{"n_layer": 10, "d_model": 448, "n_head": 7, "n_kv_head": 1, "head_dim": 64, "d_mlp": 896, "vocab_size": 32000, "activation": "swiglu", "norm": "rmsnorm", "norm_place": "pre", "norm_eps": 1e-05, "positions": "rope", "rope_base": 10000.0, "rope_fraction": 0.5, "qk_norm": false, "attn_scale": 0.125, "bias": "all", "tie_embeddings": false, "parallel_block": false, "init": "trunc", "init_std_qkv": 0.0248, "init_std_o": 0.0308, "init_std_up": 0.0355, "init_std_down": 0.0355, "optimizer": "muon_variant", "lr": 0.00735, "beta1": 0.95, "weight_decay": 0.0, "lr_head": 0.0113, "grad_clip": 2.0, "warmup_steps": 200, "schedule": "wsd", "decay_fraction": 1.0, "decay_shape": "linear", "final_lr_fraction": 0.1, "batch_tokens": 131072, "seq_len": 1024, "doc_mask": true, "z_loss": 0.0001, "train_tokens": 889600000, "steps": 6788, "dataset": "wikipedia_en"}
MLP neurons of a small language model. Each row is named by its layer, matrix (gate and up: input weights) and neuron, and shows model dimensions 224-319. Each number is 128 + 24 x the weight over its row's rms, rounded and kept within 0 to 255. Numbers have three digits each. A neuron's up and down rows have the sign that makes its largest values positive.
After each neuron's rows, "fires after" lists the tokens most often just before its 100 highest values on Wikipedia text that the model never trained on; "fires in" lists the words (lower case) most often at its 100 highest values on Wikipedia text that the model never trained on. A number after a token or word is its count.

L3.gate693:133173117151116115125108151126122151139133145160096153173063177106134133061110129093125153154153156149127083140142157139137156182156131130137131122144177125083120081103119134109120138112119121132146110152137152103130139112124115111109117167129152134110135118118138123155130118128104126115
L3.up693:142144160110178125140150147105144118109122092165113153099196162099126116100126118161128118111163120104109126123139074153149107140113132167143138110103118167120086182122181113141102165151120138164167092097101161109122155061106062144125111144106135126158113162112120096165095121135157124094
fires after: " one" 44, " some" 11
fires in: "of" 95

L4.gate289:157146124157137132087116085106132051101132111158121123130127095119120153097133120160136130112106100157144128206142134117132138121135165108135174154133130106131116136150129145149146115112138124128195162110146127100119142155124128125141100104164080126142106114136155095132121151110132130157
L4.up289:162158128139171133125116079119139138131127104135120186132121117129106115125166111127124133128130133131129094143134091099106147126142086097120168140148142150144115124136085121102082125143137143131124133157141147138147128138141160116130134155075156151159122121135116181128102148125069109099
fires after: " |" 36, " on" 16, " (" 9, " from" 4
fires in: "june" 17, "may" 16, "april" 15, "july" 7, "october" 6, "december" 5

L3.gate644:073153123154133163134126131149164132117129133171149123137137095070150124110140111112137137121122136121142152119128119111110123136102089106178133110122133178144130079136173131135153133123121126141116197116147115115102154136120103133139093143108102110129136128132085106159158134110134117102
L3.up644:089145116124133169126142103116166135130162128137135104158128165114133092109098141099119172117091138154118109153103122125084195134132123109116128157112095159130090136138134116094164124110094138133150122106165118129121110128114141083129120113140103099150160116133153137117124126122158185118
fires after: "," 53
fires in: "with" 76, "featuring" 4

L3.gate136:150134145112167128122117122124125171134150090113143133136167128091151128130162114130140121128149104118131134089156169147137107099123096111157162121114119093176132068123143118127134182161194135125151153109132137180119068118111129142141101125132109087135119138084156094133147164127157143111
L3.up136:102137094102103158121083142148133106113109085131105113100103102103106152161129148125151117114115119156117141059100141124135120123112135104144187123114158097131144138108101153078124112122167148134103142135096134118085174127110106134129147153121078150164129122117133190134150142133106141116
fires after: "," 63, " \"" 4, "-" 4
fires in: "and" 58, "hel" 4

L4.gate92:124128109140141118103112148123122137152105078132135121124115104123140122053132107137155127143082179125178135142114120097115104133125153118119121119124157158118074100125147141145170110093099149134140161147132117111129122080113110127159126115161127128079157119132094114075126120100156130079
L4.up92:181106098128148095103136181132148093103119106088133145112144171093117136163119140138160117105117117118109137087125130122115114121170157105120117105128099166130103127166136162107159128142176122152111120137118144142129108113102082155132140109136096120121126089177129137137121175149125130169
fires after: " one" 34, " there" 9, " There" 4, "|" 4, " which" 4
fires in: "of" 40, "are" 24, "all" 7, "were" 5

L3.gate490:140176103139124135118121149116161107138104149136136139107120172091129152133161137114132116150094089144150099150135167146150147126119124155155137101162202168124100136109135122118121141115113124163126132123127138139133110123067129082153113178103110127140141123130127128174159151104130151158
L3.up490:114111132107163135092110111148121183135117115121139170118086151092114170107108108122093098115159168174131126156122110140121133085103121113149142088157171137123096121106170093143131163150128126145115131160144140142142080161082105150129111133146174137117117132120106147169115143114087149112
fires after: " one" 32, " some" 11, " most" 6, " half" 4
fires in: "of" 96

L3.gate488:113121092133148141135146163168181147105114139160143099155131156103105067088185159119140154138120122134093141113123129124120151118132101083162151090137144126106103128174150130110136098152141116163087145136125181144096143175132131162116117169152113111093111093164132096098106129136098097139
L3.up488:077130094110113113091143114140103105129088112104146163123098108153121156151132104158153118130124120123127143073140154105135058138116109086141147091149122108141150105067115120139125146124136125141124168106142099119068138148099103098157125160179094113126127132141108077133113194081117113134
fires after: "." 41, "," 26, " where" 9
fires in: "it" 49, "they" 19, "she" 13, "he" 5, "which" 4

L3.gate809:147132132140125128123101069100135133098141124122122111118130101165126138128101164140139134135139146146156139107131132105109160124107108149143124137114143137110094152151162129117124116157148148071120113141141136116137091159125138147129179138135106134141160119128088162181107116112116132106
L3.up809:149152078146099138116117127137132077128140150150136114181125137086141128116112153140044164103162122135136124094135096125153155095115119088109166161089135112136135149147137112097134102113140118113122127125106139121126144139145124139101153156146133115109126129136163132160105139144082124128
fires after: "." 36, "," 22, "\n" 21
fires in: "after" 23, "as" 15, "most" 8, "while" 8, "following" 7, "who" 7

L3.gate377:145131169142132142122123119172153146086129135107157168138118131179142144131106138091153094139118108156139106115148134114130147134094109129129148081113097110119134119141155156140141105110121114094145118165121136133089131092122086144135163162136114139145154119127120147135154152103086127128
L3.up377:188130119159149172084154120147119095138082155137115122122138134166089151106135131146142157136132108118130144098138142123136088133087115128138152128100106142123097097131110150139178114114111122133161136136104136154155143102093142134075151123179140164127116165134108137112133118101140145128
fires after: "." 36, "\n" 25, "," 7
fires in: "as" 25, "while" 20, "since" 15, "although" 7, "years" 5

L3.gate157:138129143109142160094149099120116144137136131145125120162181161100092115102153124154085116112142112082159119141147121134163139129143142092126159092120135146091096122154139175098091161157144145146139124120180113136093133131113137135129162097123141116086140144142119139134124120139148105132
L3.up157:106119128130107135131134147109127128132117175094101122112154145168171169143107099152174088140124143129148145086128125121128159150107140123086103116135144124145119125091144135099069094116156127114110124161158125141123171134163148087154148166086161130124133063111131156143117141097088137097
fires after: "." 27, "\n" 24, " \"" 14, " (" 9, "–" 7, "-" 5
fires in: "a" 47, "an" 15, "aft" 7

L7.gate729:136153105122097107113131158099126143097174119134167117112132138137165102105135153135139114111100150100132128101129147125113133106133091147170133160114073156127107117160089140128121092155133157165135154134143161110107138139150169145110131104151162077126161083136158113166146072098146164125
L7.up729:112067108126107146079174142151097150103122128139141122127110132128125132087106123073081117125132095129139138104115107134128133168132109147154163154139164137188154128111134137116089121122149117123118141140129137120093115137154134115118103157181152117101143138132114149115136114135140163112
fires after: " |" 56, ";" 4
fires in: "7" 19, "6" 16, "0" 15

L7.gate890:129116122102113141164163162107150112142125129104073143149114148139139138135175108109118119095134176148149146147101138137154147103167132120147116125116148148154164140169171125115114144098139141170146167149121151144106122189153161124114145120116143112095089123126115143186137168133112096147
L7.up890:135125092149107083078181114162150100139116154162161094106145083163109151128145093164153150128086164156131089121137106115157105173089093114110112135145155099128148128089107114170135143082150152139107131101107149127122123093119135146129098121104140119093153117138139084109166121065106108129
fires after: " |" 74
fires in: "the" 20, "7" 11, "15" 8, "8" 7, "5" 6